MLP neurons of a small language model. Each row is named by its layer, matrix (gate and up: input weights) and neuron, and shows model dimensions 0-191. Each number is 128 + 32 x the weight over its row's rms, rounded and kept within 0 to 255. Numbers have three digits each. A neuron's up and down rows have the sign that makes its largest values positive.
A block is one neuron, or neurons of one layer that tend to fire together. After each block is what it responds to, as a language model described it from the Wikipedia text at the highest values.

L5.gate165:171126087069098190143148122136124101193118123156137138135112088084130151102068180091103115139121134118123138123087184153133099145104102151165154159178078173096120139133104087123207100117062143128131114129151053059098128083184137178089149144147134180175099166158148179120114069104127113099113141196170123150102175068089143172138129141098077096129100127159089122191164054094085163130131058097168135164102100118150095124131183162135082097161164114086101144151150151156098156117151118151142118146124116211132098156119071127155174147160153148127145130125140101102148151147172197130
L5.up165:109108151130130167126136097108176124140118134157131166141174140073111190120135100113128167100184099175085146136111090117169148123135095132082090179083125117138118122121129142183134121113108109152167152149158100102133086099143111037131124143140146163150088132104175135154127112112119104114107127118175085124125144141063130148149189106090089118160126097138095212115132139154064092141126094087133120194069094114133149146182148115104093145136153120091102138161139172156086122099143156145123121127131166119138097161099126144117155136120123091127107149145115188122129044152109151148
L5.gate364:125142110046133158143142076165107091079082108127079099138092188061127156155167133124133137129130159157120154139112206151180112145159138121145165160101098168119160115139112138146140060111112097096197177150116101127118122105082116163078153138144060207156110146132159149171160135117165108153125111127125118087111082134151148071159115178147081154133164118101110086176202144097128131153194144131114105163133125123042056187170171150131136118123141105089116167135181128146105110112127171152056179136125193169194136200100152192088111112126140090080122138100108125117120089132147179143
L5.up364:158085201141052113149079130134109140130120098148109175151156131134133111129123116108140131088120174121128100097074161080124117117153106091080175095143091154118102198178115113186135147093106169088173146210081124088099096109181114155152095108096079153200142141154123126102141110147109089128142159178086136141135077069149120094104089189164099104122151153135109125116159101180170148155140082031155136134113128166159137123163105124130128056160136152134107109146176172113101081112118138176120176165113114097103143154099134106107130139164134092143111132104128113121098124115137117098
L5.gate365:137137162150103127120141128098157165098105167095132162068126119178122130135152146165183117096131190203112161109109118090144163054113113116150174083109127139134126151066132122181187103143092152154164124086111124145116099115122214217187141134151115150165116169194155074182169158092122184181175121101177119064101096171104138208084071171172160098131078100125123161171162137120065123129122109140068122101154157128113143105180098178100227096113155174182130109201077118175142122170129102103177108109117178139109130147130134149105142114125131131080184118143103109136101125107115119087
L5.up365:142166164159135154090137056091133144186150139090127161080144137161126102138164101159087122149157156131101183148178118110150147152168067121149161156055137135134091120111145111173144095097133125122103128173163152126084112122101172105112195143122157091123117165138178143094139142174204133165194114136143058118103185096078156131117103159156180140169150122159152168156139139126154117052086138088065126071150109109078124076122108139126161152171076059177114150130123119151136157164172107107137089145165112163076103166168094167135184070104132135067108074114142095080141086135125181097
L5.gate631:154152140099092157079184103097138125146072166092119145126093129085115072069137118146084132089162134103137103164136122188109124166109152190176111127121142153040125176095133111158130155129086158133102135103109145124062144117117125182123166132151161134098083150101166147135140129146136085141143156168074150137139124121190118087088046128100150103138141092134122124111101141167119105048088144147133141182158139098089168155156041158143153147117095126156101062136104095131142146161100134160173133149090134156118114153109083099148165134089139086167126141116087108096105113081093098122
L5.up631:148109155134116083155129080142111064138052160139198108085113143124151116149094086093094172153143109185156159138129169142103121096145133065170125192163118134145131100127160083130123189068168137063123132107150117184132148123075115214087159117111170066122109071136119193172165181196123130132161113159146200136146092153105139092149097140159177078123130156133134082136139123117147126155122094089120159135138078113118116120119142107116130179127119110130135104079130114109080113137155149131059120157118138127093142171130111131159099103160092119092167181162162105152158101125141142158
L5.gate1031:151143149103079150098159124143096098110077171134108144088095115162142190081184165094125156095140235119128132105068073152113085131137132149144132202141113142107172117128170154135132140111133130146149179097153118112115078077111154159131081151162113197205150118140097108106054141065077103147182097175154109088161106099133111128188146110099096085150143061086142045117162142109117070126115101139125167129122139121107166218071104150154118124125110100140113132064115113167090144108142161073168145135064135093160107163107085172186112106162129094110090132187130060089113137114135109129
L5.up1031:145107058169182153067117055120138105136130136146050169133175122149140125098124154138164132150179146046142130130100102101115214116178111089072159106166137142149175136125135142137133062136094150048152111097140123130164145105155175195148159099112125133174170166125167157068090169131130138131127167120165173149133163124117085138124132152134133077106137190130150147104106134149141130083146114107106081143112152125096170092168069111196076105169134139134086126101128191104143087179130181102087136147092145134109175151130092133122139148109116159083119082123123131120163132158109106127
L5.gate1132:172132136058121129087183172128152088092085162115123191073134159120118159143154127077144168120148171121094089121154165159147064129170122096105187150074151160093112146165126112190139118090132170175096178133191082112150146112148156105092072139066184127091116157166193199088134113114204085159133165127123170133141089157151083080137115200077064149081125098167116098151139112116073125131143106106164155166081162108130097173087165121138122114112164125074128136133154169173111161095131169111125129105076166117163061167172120083145143145156138154105131135103132109157140124153148092110
L5.up1132:047092165128180110149113138132112109147098188146116123152162117038117126133098108166103103088170154099168105137124095097137095150096095103102118143063163096129149193112144121119086090095129142152127183196095101073087141086133196120091134161099115210088138117133158162106156166055126102089088177136098079118125162116130070090096119175079085128129174159169121100095110109124066186120136135094109171149103117084118070107145172052143143125133185137126137128152150152170140133102131171124121130155118100117180120151148077111137134147098137202153162154119125138055182129132116139142
L5.gate1230:123154044135133107110133166092118098068081148067112152119093152098153168138149149091138136092147124125158120136195116128095129090105077112086089121111136183122160092106124134107136116167178138200140144148142148131130147108114131159135128176104111089151129146092128121078147136149101086095167134140089118143080102176066070152102126155204092126152048104157164097102134175145150133132122142084158122111167139178099155137108137163222137113129134129204099129125043078127145146125104174146115161103154119074115129132105114130127111115119112196135147072193193109147140166096157100092
L5.up1230:154134142124134176100187148119080056142123107092120195159070168084112092156107128086192167090137095089156129074108176161130141103149079112147121123104135119174145121157104146109196169181139143132185102129115111104091147169161100132120072183079080202132136162134141127129132158131150155124132154162179125086102040118104104079084132191114161113160133145136140090103193124123087135111176146093130129170113147129112179154075140110148106102126127108141124138140153110151139144132158143111112177168179196136172082131059107178112146071119174127151122151112163126055105108135099139116
L5.gate1339:148115122122177095114115152077115132165120135064124154092087202190044126149112102109143111126149133130176143139126148122124057082103141111128164056109128105129125144056141109101123100097133176129143182126139152146134141116105148081149127207112125160107075133165142212181189137133163136129160072134135144101063034152127106134165072123160117109146149152139169140146141139117128176097203066114124089143139148116066165150138103118154183092124119151123134159192136167176161208154108113113167120121068168126179111130131079191145090138133086124070166125100087130099136128133118170077
L5.up1339:136079146139094117140154118113133109148146131143124127161096151074109144128149141103069109111119100050147096127153141108114143134153143106192120132150157208171147170122149162136105122092092141081160132133175116156129151162151171123150113133142162147097161089126139156070134155136100066112119120129110087136139115137120144086123159129141139121196143122071133081126143130121108088135088147135174153145138194144095058135083183103128137079084109071122136111113152133117102080093090170107073161102142159151146165173131122125134138139146136171179126157143181054098198065099127127169
Description: Wikitable cells and codes

L3.gate471:124125091167136101101154144114187098143117146116104135148180154133144129096066112121122143150151125165125158140122132155165080116164106162088122145171132140164114117104167146141151098126143178046045194074116164126156155122096111116123157092162151140109155182087112148138124094153127128089195035138194131187074182103121114144110138147172075163168087168118144156147161173125112122101212127108126159199105157151142117125164167119081128188089150152153162133184137094177114059149151166203092091124138089154166096141122110153111178108058160158123063109155143112162122054113131175132
L3.up471:094128135117133141133152188123146110167106073117126117094121155125104130099112109128105127111122157143114137110183157121155108119154197108115220099121147137046130134090081132054129115142134146143149114170129123133070085103130132141103110138115120151144099138165131137080124071157169120135214134122086078155135132108158097054048090137120148124148107086119101109095104124129099088084179133168156119055195156060091107100155160159105157072142113113099194139086080108151147134138128173093139157150121188126118120127112133109142100120122072139141162126115157137139086155090108112119
L3.gate772:098169081160174101117125020163086137167131147186115118134112125091132094138125113139106108133149105120101164144109173113144196138139110115152127066115136129118100138088113119108137078131174139147176114156151129123137097108144095149146188190119136119122071157101096127134147150130141148124136050176126053143099085192098087100122115154132076104176130212148144142157155061132204128113125151088120169152095108152110099098069098209116149108181191121159093133105103161145132168119098091132176129139134137098145159114130025163146156133093067111118163143217149189120129156150145101121
L3.up772:161144145163133133160146057105152144149071133162117090088159152121117114072111184106119112085148125166138174098037169152143139119088110089139090132134066129102122148127097100123107110107153122084154125116160143159120176149067086132109176120127040110122159114100098176112121160113084147068119067139152093147172109086101096088101116146133077082088068082148114140164124115065154091165174147131168180112117141065214122130106127146121117112124131156135085156166149193110137138106169154117144112149149134129179135112146176161050177177171105149140140129149125157170176134089125133133
L3.gate1032:129148063084157120145140075102088111132111153115094166065099174124088152173165111117098116093123102168194126158137166119052127121059133106144120196093129143095117136100145190164100102111133102097145173130168048147142100110162119164123099124149122120122051177147077148134144129147139089104162070129101144110112156137130106153100101177198096170146129055137176135194165110130178111129137136094167074224100106153073132168175106155082156133185166097162082199124116140157134184164121137068115164102126119136163129190126134187142116112154197121133169122179140156119123111118174144105
L3.up1032:127115178153123085132120089148121167127123148095128126131117182169155115108125090082093131131146075057137191115156176155134128136113145118119156171072153181142133134145142165142146132040096127106134123134172122146113093119110138115132113193115147102117118137140172082134202136084153141158132092178114122099072089157142173135096141157169159152097184084089151170182182103071176164108128179084180097149126091162069144157168112129162150105127110131169115158114092134161158115113111134159093150179127186060127128162141072165141177183163137082110118157109140124166201099154124152118
L3.gate1246:155176132122149132092184110127098103143107139167085159103146144115167133116150109099097058090115124197090064130135180119139127113159103165166142158132154147116090073105096153170051043099169118112165133135165055120139117138082174133135101160153097148128146128151107139059193133113161089153182124135116187136128106148179098137118088165133103207171131069130075125156147143108102100119120078146133101198145112117098121191151103179106122095108169112164121088179106142133103117165130207138136123139128120142141106176131093133126144114037130125096127154162118162130133117128151141098
L3.up1246:188170158131130116086155113115161105101129169069101063092122145137168099159196105074177117085137150139132118153131107116129146085140132157119128110081107163151100112141111115134079099111090090110155120149129086187158129115108184131134171168135109108081188144115127109076164120127134117120135084117133141134119114081106121123144114180118124203177139112102076183130167100133124094113126112140153119127114126144145123223153117067091174046112152050174156109130135217165102086156124190111164068129125172120115124123102160142112160146127100107070135135203098123140085102095136113122
Description: Country codes in tables

L3.gate12:185121136111148151065163109153075135111128115099089152066129155137069171122160119104037062115127134175090118137050149165103176153147055131153117119107093131143109132129161150095050163133118096142151116083061131133084159081105189172116087121114109109140107200133106128154122183112141081092154147194118159088140161093102191101106058124092136069103059083145165120106124132128114128111086100115143078164156133149162162120095132088170101094122155128143135099187106135164143162129084127115160107163149099138175123131131100131137136099113097135151126191147132052154200111074153106128
L3.up12:161117091140162133126144150144119125181090115108133124135098171128135159134155129147147078193147118089103101118098172059069119095136207069154126127191148071129139107104136165126150087161060123148127130118090177125135107128139127124173084124150122110108187104119080066104142121138127123181102108133123111112115138161101084101150110084170131168079123176141110126132100160150093142149083171182135167087139111140138139172115116148064109187086154134142097093156100094149148112147105127162084127115169054071147122160147124172060138103132164183149156128170116102120132112094097146114
L3.gate539:169156100108145121111095111118137161108108195123127131128099185082087127164118109128101091154168157175112144117149125139159127121124100088164136156151147142123133100070097157076092117079101134160164142132146160148077102072087081099112148199105116157051081167075086173135116180112131103150145061138072108161134154184060088149071116145131123128153158133113095097141171153135176131128139133153145160155191172141126044125048102143165114135125168101099124138156153133136137132123121123134142126047156144136148116131029147156135160131169058137144125153124144107144071114094141199090
L3.up539:072071151132103147120125043149194131136122125135124120161149124111054100138106136115083125082159117136121109115185137143172103093150180111159145169209126125179177154100122154164127131105085138173134090211143112127083107135097114153087108119118136119211130128150144115107110080151093171084094199119119081141139133113138102158124119153108137101099138181143128102144082099100157131079095181120143119119163104211071078149099179107040134139148168157126123154133072131102151141148136131131149115167123100153099107090114148115109084167084086122142145116141147122129159115133136117143
L3.gate1094:072172181114073164132134110106118141123086144106148085099125124090123089120132114133197098164160160167166092106103154158146108158137140215061103112126120106137067083126129195100127108102123114180129134185078182140158175162057123169153144151115111107135098163134129130142166128104126151134156100167169134098105119108159130094145149073123088172138139075093114101124156114153118124155127137148094084151190127208117149108112118143136115106127082158164113128133180138115131115092233147141082156081126110150127197173148157146089073111107109111135104125140162101109089104155121134116
L3.up1094:132121073132102106116154105142159070095098158146148107149153157162106132114164166117126133084136143076055129153126124143114082148172083124140068128129110129161205127148116192140119135146138083136078135142137110086152161132124121152143113136110168122079115177122077137164093161159126170146144169159124151134101149133194032167123137098156178134125154108058148065109150123185056144151145150136091171158080211172149150183054161121135100127067149117133140079174124090108097127102150142107095223141096178191179097104139104195174175073106105188143124113125176175101126172121067111144
L3.gate1358:124143135138166137117109119148129124116126146139169094130113077102053127143118178162114105172151085166159182106104173164111155108154102173128111140125104159154101119131160133141067112198161088094140124156147114106126140110163094133167195155139132131176136127170091085199149128101120109123100107136067101130142126162070104096125147124167115129168085080123139098147139110139107136107135135080098127109160087142087112099110061137161126143119178131136145106136108121114114105135150065126193175139141097183144131194140114149124079131071127142150128132201160134092180115145144118139
L3.up1358:124090134104162121139120111105126085124096138127116118156104169076144154119136158135092099094141115192080143150145167176131133170200153082123131142110160124130147155114092140136132150104140168189143181087073148165144125139110119119136117171134106185131108144126147122118055112121133134125151137102169152103127080123255113196129102127138195073106203138086132071157152104143114117139158125125157140169162168176100120145082150152058087161109104120135132112109169181141099085202115172128117124073165177143102115151038114143189144105132112103152143135081159123187077057097098172126
Description: Stats-table number cells

L7.gate165:135143115170156052129125108141156186132092158144138121110141152176161172145091126080097114118131153093115143196118153101184129090144151170103148152133136159084188097092152143204149120194134046102149120060137113136117138073143101122132140100133142109125107173099119111152140144093188136159120075059090197157132165145101121149161145084168174186168133196094119095142166101144098130162104087175148164118137097133122139119043120127127144151027146127116122162119057142107138145126116243118119067098043119110123111115135119159113114145173183091102174092149128104161130128093127135111
L7.up165:125090056150108134151097126131120137091129185167192164184153128144121134096138046153101142140122100110058125141185081107064107154126214154165140069145117124112171112134106163129121129162096139104174131115068084145139112180134160162103146108137112170151113110080151115088106107124164174182105151065068179118132132100097096144060142149087156155085156150083158110123129116151102133151135095119178133054142100141110112150102174155130107152164125088098198108069121177141148176146126207135164111152095167112096091161163127130134105123151166207147088085169162111095134126128137107149
L7.gate264:114099165108186145130130138156115135124093133119116167134111142107046106112176117124190180116134187180061135090080112140134070104094093091107123096112121128159085120154153153131098111186144130113186160137121078155155174127104102166202151134115206148146157152137105122128140181127108078102153178114145128099164115118134177138175143152137106170166133138167195124093108195122119118153123141121164134145130128100141139143101096114125072100157111157165121160134155186109142155133176090128130110161118164106114163179157121114179093157121179139105146158117103173096183170145141163101
L7.up264:119072155120115110153158118165182199130099111089115147098119115127096095096128097133153160138108084169157128125132146124179109080104128156120149190140137126051130136109118135126151153155129175075132118104090142138182096159147100143144126097138101119125113167110102089142144192150130111123147152114097126093110143148152082115137152090149156126112105134069092182187161143147118162197135082117119185130120116125121158083071071125164133154120107155185149131132106159134158131162151013176135063109143154130128069091114195151139134062225110141104164162185149122126114127168218087153
Description: ISBN check-digit hyphen

L5.gate520:139126091064103087078136105143123142176114192152100142039065103086036093126076208110144135146124170222152129101093148185109167080111147202177172126192178126142109152103119146181134098088086129151141084088097126105095147106097107164126128125133171055120137132115065156118190101129205102121175142165107106169111112125110156134137123115131120119116123103106138108145095102132132195101129142124129136146156123105126157099130088139120150120196118138182116153171111137136109135126104124109196118147179118103115120183192142131168094164126129139111131095142097174099120105145112118098
L5.up520:088128122148105134100152125129104150111139120162113110123112108096127144102114157087101129142159108148070091125133124118115138185193148124135161098086067132152138148129099091118081132160137137157157173182095161146065152132128123137114110167096108136113171164114129109127091120092156104110129162167166125095109098128195144118100129120115075146099051134098062085157142098081092165079067107118146163100123031096140118111155153106136087127189128148065161130184128102139176107081095116144062178126211110158159131089111165144166162101130133118091138158087129134143081121122107164101
L5.gate652:121124105139159108127136126123146121085085166076090168115130132120110130074108086147139083109141149143139141108117126138154118121168108132162177155094160079169120092100092120145083161197120123156149124094131113098143113108121174135132114117132107053117123105143112180132129155166122109110128155136089128125161096091070136131110126111103124203103120125185021102108114143166067114099141112135146094114142155121113178095050055145154125128108126087195207145124088213111173185092129150102081116056141126108117092149162094132134115147112156183095120144120094160153175127107159129147
L5.up652:117209138184161145181124150075112130140106123156158131158174182145082059135072152130143064112102133126126133117174102120143137097086136190196143136159130152110174143109124129143082107093108107166126131070068097147140118100163126124106217192120109139120116138160139057114113119112154131084148178165043100165127112136106104155129093223113096098108150134140121100175190181085162114117161093114200099066136081140164120070117171162096135099142087185128127134124150154151111145124111157137144127120124176087118137136113092145139116151145182151125139168135176105168092107191070125111
L5.gate771:134179124114134097130118105137130189107121105089092109162134114179107073134156075172116157151126136157096090152154143126151076138172077198119165105124121135157141142126117170170109156147118079186159133155109104106112112120126140109137183102172072126101100134190098104180160181136137141110167104104103117083100093141119135154116129111073163149146110113152133128064157135119112126160125136152062138144105100160098186131106074151148181102138081085125174186190110145198168130160125102127166125151133154068158094150095098138097148084149166140088158129155160104152101109041131110157
L5.up771:161138111156134124135179115165108194150118138108165184148146168095118035127049089143107099170152144072131133136166147131130098182135122127095135121155148115155088164142175142124139081173105077150169127125099129179103151116140155145183084113109115182135163167133150094175065195122048152140165179075094102124142164160092084146074113089098116180178096185121116103167161133145102167148162075128128119133169083141117109113153106137142118104142131099152172202171098107199090142161086128158095108112144181161148095165142167117143143113123115122129110156079117231137179113134159103142
L5.gate856:107123170134163132077133163149141120148098175161101097152119132159075169211102137171144086112133140136098154100124112113146144094090134139092199136163131126155125124088119108115118127176133115123171057097098153139062139071101160150143169126126112164110113147164056177181096142117108218126167177108087137109103139096159126137116140138140108165160077137171113074124158158136122108122109110157101136160156093161098130093087060182128118098150117110127111176147102170135176112102055146135113140066125135126067151139133113169182085117060207119150157148217151132094124154107168157115
L5.up856:083151119125176094149127135166063136053144111092145146145153144139126011150107151080072130188065135043141117119121142133121092136140116133093113106173131157104134116067156117205148086122118102120130132154152119124115144110112167129162180133178115122099210128059188160151179085168103171085115132120092121115171104181136109165155111117135092151135114140111118128156177130193140131119118111167097153122088118073096144093114077078137118103219109142151165131135112126141129170100121120131114119113174181118084134134152112111148108133142150095154127076104087117158130118126129124138
L5.gate1060:151131131154058146118106132130159087110112163131105140111084161160102183138115084158144153146146178183104118152050162142144121097133151205175171102137143134181157121103079070174103084067158136155145135106088101164111157081116168160134067097121160091138138129149179142145083140174145140136137119097149190053119135118101112157054147167140158220139135090102177178132136110107079133123131125167100127131037140188071121089162078154136086149132148154112140107131130104133119119088131144145169080150176158129129067197101120110163093140096124118131085134145079098149130141179136085130
L5.up1060:170173145107133113123130127100125149132149142156100086193150139089143120133087129123125108172043144109184110152116075142163138118103129191147163106123135075100112120062103150154105112099072201159108063122150043083138110099096184174116123075143115096150098077144114127141118093154141111134119121146096098138152157114080134096123097132106157134112110177126148146151095161135159146109143136167176102070143169067130170088151138122130126131134217207133110182169137125179128076058169156161137134144129028114106171183175091103160119132135104183209172130126083158149115097130144135144
L5.gate1070:097168069135135131147097132099144201108120115100148138126088117179113105128193086105119108142128134161097136111137086182153154119094075169150149182125180138111123093107147077139137174113128095071121147162063070142126117088174112159157112170156091146090109172137091093200159161168162173131170103111102135036093139172163101207167134144062167153176108084164095161157150210108106166155178164159167105093128092142137136086108111131159188106135087102114131151214125151129183112155130142124139091104095099062085104124109149196092124112146122113143155171134172118112132208119130109183
L5.up1070:118154118187160125104115108136084147105130127107136127059154103153143090162154122186106070154120152118116146163140151141098146182176141132111136101064117148136110191102110115104104153098080085160156140176147118130082102108128112132119088190129185065122114143095117121151147107125151136134155125110120104126115087120088088141110129015089151160103140166123054117165101129116109182130088084104134173150135129130122100106129048141123159150153115101173077180173079127151182110155132131127135155093087146128156121176056093157064136154109122095201153197095111070084113152155098097109
L5.gate1279:158140167115153133074163122113094135125126105130078139160139103098082130140107122188135112137147165133136131076095195142163179116068152136178145092130140154164084125119112125177170136189105098132164139130134153150162128083146138128131125111114173116126178156131105136109081187075111132089171113144097177169066110115105099173104132126089085197130143117130125123121148147169140105113073107086057139140145077171133123138153080139133152096128119087143069058178087153142230120124085138105105115097135194082136097129148102143153156145137171166134166183062166155118183137084129193095
L5.up1279:120134115166080166105094133115156098119153113125152113122188121107106082132115169135125158102196160112107135134140192146172154134130171108071137108138128115113127155131148123188129169125136106161192111153134166079100169162106126163168166152102186091137138129133145156071147134104081159152053154143154107089111112095103146115106139092107114110137125113116140137206131106108186171140147171168130090138129166163171175082086151158118101153126120130172119115138133095131174117103087108140095136088200217138173092100111107118133144146140146147125155102151048140102144096116149086105
L5.gate1495:102151055103155144149127077147130144105074153104118146119129097052175118141160128197119133182139118120068149141147140122129119075136132170097130129148118156168133134150138134165110078149144071147144144119084160104124118071081102131174120081127132161093071196166126121145095103119125173140175136077117141123141122113103148153139140123061135115192135137136134123085145103148104128099147085071176132179134117184142126079132178125156106059117122103113064183166088144086136131123105179102088130090140164127159101141130180130174101084080143088105114164111167115125105127101136138161
L5.up1495:143143120182117146103084145128124090051179193174075085080141119077113136125112092098099173150113134155090153134131083152120106176138125122200149149096105157154112141133085051114079197091105105156174189117142157180120083079046112120111066105106120185145096132156139130165138153148118132112116125094143130091061114064127095083130097071066150154140128152115121118149118122157115133112139134167100157176099152143131116123113152059119129161122095087068113130113138190119128128099070134124079133166040127169127130083146100091192106107134082119160126141086089116181138155121226110124
Description: Number-final segment tokens

L7.gate354:111149149123134143118165116128127161165087128158086130103153092127064153057182104103154090098096131090121113116132150133115109102138110087186119151145168159156111123130045177159081143133167100095142149130103147120098102129160120164112112110053118129140101126115143147103106123093119033041165104150121157124121094070161125060101120113157120184149101113150093095132186087186126145128128152119148163153139114140166119118104121081117099128209125216097175175133053064124155139127097107132102118166080145183210110114125145141180134109126163101121175134085196141116156119139129103106
L7.up354:117044174088133126125083179088115126103135086165192149125099156086109134161136138105058146138098137112142117163109118119125117118092133141148156057117099099126101164098167184179099065150148106072091133111149106134108123113145115155154157175086155105135132062105159187108140156091067099112123105070087145147128114095204111150142174158112130185139129108150161134124155115072172183147167127193081100154179054115141221131139096111115129126148124161141155087117144148158134144121179112111140205112182160147115091112055051119167077122132138164143122141092162136146077169025113180156
L7.gate1486:175126158104138230133092103144102195197121092124135087105098090143181088157162093083105158121176182119165139104161185154158084173111099139132131129129109109171104117114101110213156097152133093097092123163157093095094127088173127142145139181107113157120113132134150164172121147089160109132151078104120114088138130150131174121081164181111095139105084113195140125098118141126113159127132050131150100128124186147132166125130152080110148042059163115155159099134150171113094111097163150090141188115120130132139102166141101118139137107186161116097131186108179182185100148146149123095
L7.up1486:178163147141130114140164114142071180180124107158065107100175121129112144125106080122134121092087137129104191150099146109089139166074120131114162104171113164065148162126073081202154082076112186120119121071149099185143127097140140115147015168057156112105128196067116196135124143121119127151143046154166109129102098126157122077150097144114103141160098128140138094203121103137166150109141124078132175155166127099108185089131164118094097151138140113155124104161103082082061120106118120084161116146121164135132131128134132093168150189142110143106080218131169122127136093114125143120
Description: Sports statistics table cells